Weights of a small GPT-style language model, trained from scratch on English Wikipedia.
Size: 11 layers, width 256, 8 heads of 32, vocabulary 2048.
Architecture: RMSNorm before each block, rotary positions, no biases in attention or MLP, tied embeddings, capped logits.
MLP neurons of a small language model. Each row is named by its layer, matrix (gate and up: input weights) and neuron, and shows model dimensions 160-223. Each number is 50 + 15 x the weight over its row's rms, rounded and kept within 0 to 99. A neuron's up and down rows have the sign that makes its largest values positive.
After each neuron's rows, "fires on" lists the tokens most often at its 100 highest values on Wikipedia text that the model never trained on. A number after a token or word is its count.

L6.gate177:43 46 43 53 31 45 43 47 47 53 63 45 58 47 65 69 69 52 53 59 60 45 42 49 30 39 29 58 67 89 54 77 59 28 57 76 87 49 29 67 42 34 31 35 46 47 50 53 69 55 64 30 63 57 50 74 68 16 77 30 73 55 48 57
L6.up177:52 57 31 50 51 51 63 65 59 56 72 45 45 44 58 43 47 70 43 44 76 25 30 47 52 37 52 74 65 66 52 63 69 40 62 36 53 85 46 72 53 45 23 59 53 52 61 79 63 37 40 70 57 45 16 36 66 42 52 46 61 34 52 60
fires on: "i" 61, "ti" 19, "ni" 8, "li" 4

L2.gate34:39 42 54 46 48 58 58 50 61 56 70 43 72 70 10 65 49 37 64 41 71 42 83 66 53 74 43 49 51 76 64 67 60 40 45 41 40 59 46 71 16 42 39 41 63 41 44 58 61 42 36 58 43 69 46 57 62 40 64 28 71 64 56 27
L2.up34:31 26 46 64 60 61 42 37 79 50 66 32 65 72 54 68 58 62 82 53 55 43 37 67 38 45 26 79 40 33 50 69 36 58 50 30 43 63 56 58 40 63 62 35 50 57 52 60 37 41 26 51 61 57 62 49 48 22 53 29 28 66 80 52
fires on: "ti" 36, "ni" 14, "L" 9, "id" 8, "der" 7, "ri" 7

L6.gate4:37 61 32 52 50 51 42 28 47 72 68 70 38 92 22 40 46 17 21 62 15 48 41 47 47 62 52 49 48 50 39 50 39 36 32 55 71 39 65 77 80 65 45 34 75 23 58 47 46 20 70 68 49 30 47 52 61 26 41 66 51 22 59 31
L6.up4:62 29 66 25 45 53 34 33 48 17 57 21 41 41 63 48 35 36 54 20 50 69 22 43 51 85 21 64 21 59 39 20 27 48 67 63 69 47 66 73 50 32 24 52 26 45 44 32 50 78 32 53 44 47 61 23 54 39 33 32 55 72 59 49
fires on: "t" 33, "n" 12, "d" 6, "ment" 6, "el" 5

L6.gate250:31 56 58 27 40 36 60 37 42 79 24 51 61 76 53 53 16 63 45 48 46 40 68 63 30 66 71 59 72 56 57 51 80 70 55 59 74 53 72 66 42 51 66 70 66 60 60 33 49 43 44 41 53 33 52 10 38 58 55 33 70 57 16 45
L6.up250:38 45 63 46 61 53 41 60 66 46 53 56 34 31 54 36 32 48 77 56 34 49 58 91 61 54 81 46 40 27 54 42 32 40 37 66 62 61 71 57 62 62 45 79 40 61 58 28 45 27 50 28 59 61 48 58 51 69 61 51 57 42 56 72
fires on: " out" 14, " Super" 11, " West" 10, " Gold" 8, " up" 6, " power" 6

L2.gate290:56 30 30 61 36 57 35 47 42 40 48 62 45 62 52 59 42 86 44 57 47 59 49 49 48 73 51 00 50 61 58 39 25 50 63 72 35 70 39 29 37 33 46 47 44 62 52 63 22 42 62 58 54 26 37 38 39 41 57 32 54 44 69 65
L2.up290:76 63 73 63 63 74 42 29 40 35 38 62 37 43 63 50 59 51 35 64 54 45 60 32 62 75 74 07 43 41 52 33 23 45 22 27 65 52 59 55 26 48 43 19 53 28 44 38 37 49 54 54 50 49 40 80 55 55 45 43 66 34 78 67
fires on: " w" 54, "w" 43

L3.gate264:45 47 40 64 59 57 61 65 62 57 40 77 41 74 42 50 52 21 60 46 57 63 56 73 49 49 44 65 38 63 75 34 62 43 57 42 35 57 30 41 66 75 61 57 26 21 60 61 42 30 47 46 48 46 37 56 48 75 55 61 37 50 61 72
L3.up264:40 74 67 26 46 22 63 69 49 67 17 56 28 57 58 56 60 39 51 24 41 74 39 72 50 61 61 68 54 38 52 52 50 47 40 65 51 57 69 52 64 42 50 62 20 50 50 55 43 45 79 32 46 78 56 80 48 40 31 60 40 18 62 49
fires on: "er" 58, "t" 10, "ative" 7, "pp" 7, "low" 5, "–" 5

L3.gate18:56 29 20 58 38 51 41 32 37 62 47 48 54 62 50 35 68 59 50 40 59 62 41 68 30 51 48 57 54 35 38 62 53 56 42 59 88 48 42 27 49 64 62 65 68 28 63 68 48 48 48 45 47 43 79 17 63 48 54 47 22 45 55 44
L3.up18:21 41 54 58 55 64 57 30 32 63 44 69 51 71 42 31 51 32 37 48 61 32 60 43 33 36 56 58 37 44 42 67 54 66 47 52 46 50 56 66 50 47 53 26 49 80 46 67 63 49 18 59 47 81 67 31 13 67 50 39 27 42 26 37
fires on: "al" 30, "is" 18, "om" 18, "in" 8, " by" 6, "com" 6

L4.gate112:54 33 53 35 34 61 42 52 44 48 57 67 29 56 43 87 58 51 69 64 54 37 43 44 49 59 58 37 62 48 36 54 38 56 91 43 43 64 53 27 28 34 67 48 40 60 67 44 21 46 43 78 47 30 59 46 65 38 62 41 52 40 61 61
L4.up112:56 33 72 32 27 38 36 46 56 12 14 45 18 19 37 21 64 71 66 50 44 45 60 48 68 50 44 33 61 75 40 46 39 54 25 48 55 55 44 50 61 61 59 28 65 44 58 55 40 55 51 59 71 52 66 48 74 72 62 60 39 32 55 53
fires on: " of" 35, "it" 12, "a" 10, "w" 10, "ig" 8, "ed" 7

L6.gate19:58 67 37 57 29 70 48 18 53 49 40 45 65 65 56 50 40 51 45 68 34 59 34 52 34 45 64 94 74 39 25 61 25 44 43 78 24 50 41 55 49 42 49 82 14 46 36 66 22 52 26 52 56 31 58 66 53 45 54 43 30 76 23 34
L6.up19:52 68 41 35 28 65 53 35 48 26 79 49 61 34 39 76 67 68 76 48 38 57 69 67 49 61 54 61 76 50 56 37 18 27 22 75 47 50 81 46 64 42 56 63 45 47 61 33 73 68 57 75 46 50 44 51 46 55 50 48 57 86 27 41
fires on: "we" 23, "\n" 13, "qui" 9, "les" 8, "go" 7, " Year" 7

L6.gate311:52 42 53 55 40 81 87 62 34 00 81 38 34 72 51 27 40 40 48 35 43 59 61 53 60 45 66 49 40 30 63 40 50 21 58 57 33 35 35 60 70 78 68 66 54 30 68 36 62 64 53 52 35 56 39 25 33 54 41 13 41 44 58 46
L6.up311:45 49 36 32 34 73 84 67 29 41 32 65 48 40 76 16 51 38 05 62 67 33 34 30 47 51 48 47 56 39 62 48 56 67 55 32 46 72 51 58 55 79 39 45 42 59 46 33 49 80 38 73 32 23 59 46 44 39 65 43 61 60 40 37
fires on: " time" 28, "day" 14, "me" 8, " month" 7, "ce" 7, "ca" 5